Weights of a small transformer language model.
Size: MLP 1280 GELU, vocabulary 8192, 12M parameters.
MLP neurons of a small language model. Each row is named by its layer, matrix (up: input weights) and neuron, and shows model dimensions 160-255. Each number is 500 + 40 x the weight over its row's rms, rounded and kept within 0 to 999. Numbers have three digits each.
Before each neuron's rows, "fires after" lists the tokens most often just before its 100 highest values on Wikipedia text that the model never trained on.

fires after: "=", " ="
L5.up1107:547457531447513489520468485497494507479535537494509501454506510537422540461470573434508536480502437508587512522502541445509506551494449449507507478562569466503496497529439475519485453519526426464526463473441495510490519461501540481485607428547447509447460504415503504541526532506457560519

fires after: "-", "|"
L5.up1156:509482532540511434425475505488515534512549477480443490476499478557513552471435512532413551540539524544496571470545414525540475487554481411482502508479485491523489478502537508490467511521559483494582574573559526533527506488467504403424558530474492452515499491495472517584490479423511509541

fires after: "-", ")", " is", " |", " Time"
L5.up439:428474553499542540556467435492472526419504556486502451531603495437452495516498479489485499548445511501582512604496548506572542464470548503497477548552468523494561513437477540495502493520487460471465471536556483524563461430457502421589465533525517459456513555495465507467427524491528626495

fires after: "\n\n", "=", " ="
L5.up3:618525540601443513492463555511502477443516471477536455528471526489544500502507427464438562544571467555512512456490483547547563476505478503513479478452465475487474527498547473501519579476482471497506478513442510452525466462457430486470554442463474475489494559454463475498519492469518521499

fires after: " =", "=", " to"
L5.up156:477486494579493532513474554493521494515466470497470470527542491507496555512539563504484511557517535452514457464461432497552481526489501515482434499505548449502450499472475522475453451527555514554543563439497557535546533448534464495501504550400533525498463548554500560558524522464423472532

fires after: " St", " Si", " father", " Saint", " named", " Cha"
L2.up592:485520547463515513539476473510531508478512539495458421515460495553524456419503510536505494469520477500603477519459523542426513478510455549548445584517513546539543401518534484492511487464444477498489419490458496522462502465479513488467521541536530567456521510557494528441502450501474534535

fires after: "-", "|", " et"
L5.up803:491497551560560547431545476501507459487534476574444433486498463532487462417518552546433494575437535509506503514560480488483437487470547530504462509433442542490512509570481480423538476485445427506521475493503517540524478493431529461521487482547524460516534422565453521520529550446477564517

fires after: " Al", " al", "iji", "uli"
L2.up638:527518372503477524502432456478481569574512493517481486515437490489576490508460571552541494554499473515524499588527471535473506477569517459509465557460553511495461524500434489539472479434453465602517473491477513460532447460558532582515439508462567509470482439468506522468497485478525480470

fires after: "\n\n"
L5.up57:507454477439497474566531443435454457593519504476548504461617563468501519477499520517491490495464469511542544528508515501499552463505483479454410476410518488519534541529474524473460449531506505490482494522440422422480480507458490435451491455506471518505508510479482482551527483508533518432

fires after: "=", " ="
L5.up358:462523427482455491502442538416523502514471482459491427471465453521559523526542494448510498558488477615545477482503471477544480460489522502537496512471393497506514515509509579535536482504446450460558457490446510469500509599479410513556525466587486502518444471496425517543503547478431507513

fires after: "-", " |", "|"
L5.up477:529552560557473485531520516435486508529517506520458482578525460511493436481495554472457504541565523479483487507539517488524506462480546454529508524503482484527427523542481553485476443541418486494559530516487449556513563527379468480560503473559540488452537501517633492501527433470528535520

fires after: "=", " the", " |", "Early"
L5.up827:507421542421473479507471503522565553485503459461512465522474495504545536579498490552524503503477489486524518518531472493496469505493493448475488472528576509496454462529476458473455490469478437456432526434581485454544621498557499422562471540476541497474439474524494536545403603551489526521

fires after: "\n\n", "."
L5.up1188:554506554439534435499493592458538460521558465444517506446497507482487512481535438564498548471426450473540529552483466472525531525492530489510481568470520512560562493562489511509476534496501534440558595475446496533466507495489530422521600529524488447547460507449452555514502487461478542514

fires after: ".", " Order", "\""
L2.up448:486512492491500479548516462467528432496504468495548545586503643488461452498482442494585460497526471551505500532573495520499464528538496570469485488481507533436479517477510498428423431501439484455513545461470475461502537487509540440480436458439429397558596543481563453501525485507486526487

fires after: "|", " |", "-", " a", " income"
L5.up183:468548522539461503565536493472590437550487531534504529495454513447459554498500481538510442530527440443506490518538523481509484555463508473410583497508469472506541465548551450539539582533502531542465469501519481438562431542486470505473640508583481462414504444461397483486474547503417525510

fires after: " (", "-", " \"", " up"
L2.up460:460511472452519507462443510430479443538475545503468547504501462459455466548456489461511525444482544474496501547445540477488488514555510568483462493490508508500496453449443482556507522564507452573491497536540419512550508447473445462588614557489592502527490505491520532503509469504515589459

fires after: "|"
L2.up197:516525445555508565512549509480533498495484477505470470482500550489472473505509503563571489500567461545435537510509532500479437481458527473480539541517498498543465535494549507468501485554496475526494472493541590487435478472448479530460493433517478523460485530503572443498419555505516533449

fires after: " al", " su", " exp", "sur", " ad", " Al"
L2.up105:542525523512595521495476541482463515524469511536468565522398468515491455492509455455555495556447449467460441492505490526512534525567460474459466484544421459504496491491503478497447610501508497451507492485514493475511560548539454513463468567517522555516533501554511490551517426442544488472

fires after: " of", " the", " e", "'", " set"
L5.up945:501522501478523453498511508609530418568488504561539414447416504572502472506425482452510495571504479501511522479458512471583480493527500505511498534530478541495418486539478517488495478554512512502549553501479550555583520494524513557492506475490472535480488541589450452560431520458537532512

fires after: "\n\n", " p", " pla"
L2.up1050:480507516456492540509536475484523495455566440466502533558475452545554503442475538552523512503495521607487482483534545529605478467560566535478488455499492444474469530514471488438537481533523531452425456538498524508391529475485472454419412513464518480464406521544455475496481421487477487442

fires after: " |", "-", " di", " Ye"
L5.up1076:470417466548552542496485489488498500504549448456452444525488531421513528533507513564478493527470508535469537541463502523520528514451476473519521518509457503420484586521482446477476468465486460491548486536551475537495467450437556523490477550576516467546476480499534428516573528555514501474

fires after: "\n\n"
L5.up805:534475510489517528585455519464520460467540487463519521441524515468570512514516477503530562493540463547500489539520502478519519492523508467539453549479539487495503542517551489535555547475486546500528556484440468503457451563409556460560591461448519428510529398491537492533549466456495540523

fires after: "=", " =", " Ec"
L2.up544:567475474500463465440488434502459497506541508538555486470524460514531580494444472487528486513425479466449556505526585484475460507534460454498507526524540573499449511502386536423435510469446396469451537601560471503466443486577494516524553525474508471526476487457504482532538554459499494462

fires after: "  ", " 0"
L2.up1179:435510573513547513507484539558541460518504492439576493571525526523500483556384467540497541490501439504507523439509528505435471514504490519471482501468469570527449497440522500461488527564528485509471503457482453525394540561541558483434514537516525489515465568548505481476539513458496485465

fires after: "-", "ig", "in"
L5.up538:485535495511432555424489524520486463498475477496493472505561567545496490581528530507531482616514521460492450474444453421511548532507495505525547486470517538530523502514483574436459485518451497432414521454503560558517545536431455543510537503529448431552543580475488439479424453554556530500

fires after: " C", " n", "oc", "C", " G", "-"
L2.up971:500593474519441520463489468502572561485514527472510510448521541465490522421450497519541491510524505566479435507531514500452517521563481474542474430508510515525525571477475472487516538520569520521462479524489550495460537549525592482470471445494448458542438568521536502474580541443474481471

fires after: " Al", " al", " m", " Cha", " b", " ac"
L2.up180:490449520527551542487534508521494528475503518472479583455504499494532484438523588477548477493526516516497579541601512442538412508476464454467477447506504497559504490541476450436446483522451480497508501575523530557436449547447476528538566554535537483539508520567560507502495489502504466471

fires after: " =", "\n\n", "\n", "=", "-"
L5.up1279:478471530499531523405459508473518585487457516499460462472513536533447460617475459506505533474489514470465513578451450495477499412495483505442497452515485536505577486536469505477496568519566451481428528562483514414509441524506503463492506491501416531521580414519454519482553496461491538489

fires after: "\n\n"
L5.up883:469487416526493500517519487481478523511543493514504483440575520442509587469499462538495507565476502530480546474504467573453470549615443458513437544473520539478530525497501524513462532566524475411472437537504438411479548419447541472511473527500474515512431504446441517474499569505480538438

fires after: " one", "\n", " a", " (", " the", "\n\n"
L2.up42:476536442484509474543526590490409462529548553556483482463520578490527508489459507501552481537486516483506600481497482450539500477583463549484523577555492591451521526503385526475477435466469512495441485457478508556433518505516541526462460537471489520499470505569536454543530413500498409451

fires after: ",", "ua", "ci", "ti"
L5.up814:472456546482516523495401445475481490483456484538495479472468467529513517448519529509520546512527446530519588553427586541514527468541463485504473531443530469526547536477501490500499466476437494554458501492524497458486446542462592543484632493482492544462461522590475504483476453496543562424

fires after: "|", " Women", "-", " men", " UTC"
L5.up130:474457552537488453479547470538543495555500493544473548457556467523520479509472421582589426483510536564511504509514492519546452490542485491530480478550505444458570476534430507515492486537502456545602484504482489510471399441480511556476563506494532505461515474479515455552536497513523508470

fires after: "-"
L5.up305:423424494468474530540477424508544420533506578501546506481519511540511519504482555481506506465503511528423516441447570478482438527480528519503462452539527566493465524461565503500507542563520528505577497539564477546520424510555473530449466504510571453466514442548470437523425596477490526513

fires after: " |", "=", "|", "-", " =", "–"
L5.up608:462528456576501452521472424508497506439545524488498536460543549490538557566531576558505612440524490509523550543485446453522569509471591501517481521459543524465461583469559424507440491483440437409475527511491471454502407439495513480604544531491518485455438460590486532516463483475453482513

fires after: "=", " C", " =", " ("
L5.up1177:500498513568509550501488486440525376439555391455516478493509476501505527536482537514498562531490523515551506449500467451510507484410533536522408512538514440499524539516487512560429555514504536500492404506486492464513490537494471474488524469500533486434539522543514495487491465501457479510

fires after: "-"
L5.up464:461547538529502488487532414469574488432514558461498539555465453444525418514504493509486514505516478505449489527483558429524480505474560545532477447466505526515516464468457574449533485477465491473471493435551474627490541497469421541524483569576494551515517560438480514529524490506538556466

fires after: "\n\n", " Website", "-", "\n", " the"
L5.up734:479515584581526503497500525477464434451512475406498497563546537515464477559551507452481526526486508563516520525440486499462527486460555524618557505468493571425513585534470476472476555498490495498538543498447448395500526549511397439484472524602483486525537507505501511557506501527489482447

fires after: ")", "'"
L2.up555:604482529561523531580475593463436428475539475569483479496532499494532486522535511483494501529494484492512503577453561424438453489512473438534556550509515469499600561564556530455469534440511486513462501466434444527549402548498493438475452544491426507544432537502468536525526512510556530503

fires after: "|", "-", " a"
L5.up237:463546538495356432443512480465501483531447549527538521532527458487397577452397495477554459549532502505536525553487584491545442483455508504532457528449442539532439488536458570473459487553433469487420538452529478491479469482503462480462475550509571549485506531570532483531453463532526531544

fires after: " |", "\n\n", " the", " ", " in"
L5.up593:570526522484453500485478532446501478525526461499491450451560510477551537555555453483388480508566481450487461473535533520464515532497530513510505534508538488585489444528448532517515519446487491570462514504467529475465495542477431565424469478529568542589421504471493512532488543462475502460

fires after: "|", "-", " Albums"
L5.up755:468475492586556428495597521454469568519484553522499524515427522464486475505483541464508563538528439437487511437488520485506485515496516533505499485472486475465538502518397525478477447552535456492484526473496524520489494549404450555512544524556469471499508505505551523522546569442512481523

fires after: "|", " |", "-", " -"
L5.up58:463507508521441531479486477477479452449485484555497495480538458430521445484533426451460465502465507479475472529528506496530472492479523573564512533510494467453532448484500509469505465522482457464460474589526506613474515492551556443482537563501464479465543484456473492592454531475523485474

fires after: "=", " =", " for"
L5.up219:533566495496537531592503521523504539470533490519452486452503454413462520532493448521418483562474503516553495518416464501529558499411542555500497544548496488445512483492543471472493412453551517506472455468553523446435467566446518478376574525500510473500537548508537452511463442486501498552

fires after: "\n\n"
L5.up54:521493530527447400470506511465520541579530554439503563523527530503561531566466562505531507460485456520549518468492496480481525495455463503554558472511504495507503461483497472474388497476448497530510519506510518432465517533578526445479467499509477467480468499512480578514503514432519435436

fires after: "-", " No", " F", " Po"
L2.up353:500469490517407541502437537579547482392492498497492467473513499468520505445500533563496483425473480511511449465443522506492471480512546462451520492536515560479514463487495489481459530525522505484540534582520521488473479508459481452479417466488548438409475541557506447443478453560449520572

fires after: "\n\n", " p", "\n"
L5.up398:494540457425545529494492561477516578508514539474503448484511518468439535521538544553480486432461454551477478473472503433476500504561486462425502521507534514411552481512457450509445541447564509437525548506521429489490445455498517468522566475464552566458410552421477479475522490519540490517

fires after: "=", "History"
L5.up505:511495469499471534550533525477519511517542575476485499501500438436514544482557420496527496521516475485502555557414543517506472473485541462469488591507492459517436526495391511492446549492471503554491563511552450510570522439484475454472500472446502458538487471554502546462514507460560528392

fires after: "-", " \"", " Ho", " g", "'", "B"
L2.up214:525431473471514465483519518502535433496549500528496489540491535456480423513492462461468498489502516500495481486462507479494444531477522482496412533489547558451570423520513498548506516554395471566501522497545573555464524559536536488488473476491462537465602513577579472532567459539478527478

fires after: "-"
L5.up46:424578534492606535435549499464485543508469500522487546491451555522485400460521501447487515511491455535476475423535603466484412483574534507515505485514451472575533524432477524510507554529450483450503509575557536515454457533516474494452401586488549500550586466563473451521543504502571537548

fires after: "=", " ="
L5.up832:482482498527519513497434481455454505517462548433534481523486489496541554537519515497545544501500476543541494545522497443492565524458453429490463558533476515466496566484456425483553439467484524500503565435510493454517496535575563467581514406523445536556518468568500530537541504489443485541

fires after: " the", "'", ",", " d", " D", " The"
L2.up845:476506425486481542500454554491490483461558534523431532472476530472462438481456455519454501537496454496496513519469477470487482483566470467482596494484457558537501528528473501526494556546453510522567477484501513562508512493480530572564536556448468492481460495495570577536484438417467507434

fires after: "=", " =", " As"
L5.up993:515473525470509520507467430479473492528487538507488470486477557510546558511546539579516619610448495519526571439466527544462515491517419507530457463424465522488469557576508452475454499415487485547565528466496585450583492533475481470517530497530495452501407458487491550539446500466498518513

fires after: "=", " ="
L5.up658:565544470504587517466464503460472483457504461508567432500538390471488595497528505491480452621569486497517564527472518486630530525475506487521423559574468509500492549521465447562502508485477533508524515531483518447514469607485524434550554547414540494488446457491545451499524579500487507478

fires after: " \"", "|", " (", " |", "'"
L5.up1169:469515491504418594477532527481521513404569447503532452508541494472537486486479576514530445500459541472515507521469471482519548484493492513528480584543546538505406549486523450522452458496475423529558501582514474504449479473519534464435521368501472432485546520495515476528468548410464503474

fires after: "-", " (", " \"", "ș"
L2.up1214:460492429504533508457506474468521424494602515531478456532535529561512421453529551518567485550540473550509482406508565471497527504439492557511489492450497559484448532533468597446550528508543481467515520533518568545435488503499490467544569438504526484472534483468440419523531429553488483459

fires after: "\n\n"
L2.up1011:400587500535430454486582516593523570572508475540543519498565507504493450517532496517520578497479504475454517500501555532527503515425565503443459444569510480510520493445484459464436471558471492485438488507548462488480542489543535523470493537581496471524459459514517458509457522542442435487

fires after: "\n\n", " (", "\n", " \"", " conce", " cle"
L2.up108:486561504564484520431498547451500464532581509491493528484508469447542540524514507515538426488454505535579505526506460488495494494494459513644448509446445472493498445480496521484519513541513523576448529482487423496463427463513500522500514479532484475535498487451543439536432567500502456387

fires after: "|", "-"
L5.up307:522495509548506518511535516437538551493470495521468497477553558472510523511469570498474496519474496448581566480485540475470445458489515510499570545468537561522476474539465567478490481565482464448520460509504510503547487528488457571441452487498475548492481573459469482524531550523503555552

fires after: "\n\n", " n", " Monte"
L2.up51:487536533436456475438518462570663464527500505516551482458511495547486529446472456434535444560405486519550470505541485497398463451483524427451491564519496492519447527500507531555550510479434485452510461524535529444544471568445495450513475512479470596481520440474510519487490484435513459540

fires after: "°", ".", "N", " Vol", " U"
L5.up861:458514423513473466492449465436469529509494505495494496452484448477506485493459498525598488486473428538565480446534463512515469471574523448477571540470481423561526504533482443525428517469551553401459475536502558479498568518513520590529530456479515493469530508500513508498446441514501537582

fires after: "-", "\n", "\n\n", " dist"
L2.up1084:474485433545489608513466507450480567510544502536457483524597523475482449462521513485509522502537455579546531451548588524487434543508506501539601538512507445580473481522489535549538584514584498523477605515597515476464450480485421560451547509486459545466482472450492476527583501528491486488

fires after: "\n\n", " one"
L5.up519:478485505505536460505520521517593523488600534447570483447487486467506576522482601520447501552549509488556481464554468537510507499541491482392507483497451500461549573506461451483496563526492522516485555490509468472445529479487478439488509543495516499512507545473529581524485536483508527431

fires after: "\n\n"
L5.up577:572497489534472586494550531531526454528491500530432521472508521405500514531459497458551472471541523589459470492498490495472540582413522471607390458542517506547456530553462462496465571476465479526505453468535484482490455564501501487498539425518492529469475516486485474522479518506470556504

fires after: ".", "\""
L5.up513:491461574526447478498508504444548525438522482511510542473444585472490502458518490498537512496509482458574504554505484560493526508545514510527451498487438454544509427555556548523422493482482523526513494498498489537489487538580507496485472521389577525440555498445420566515490486501510501507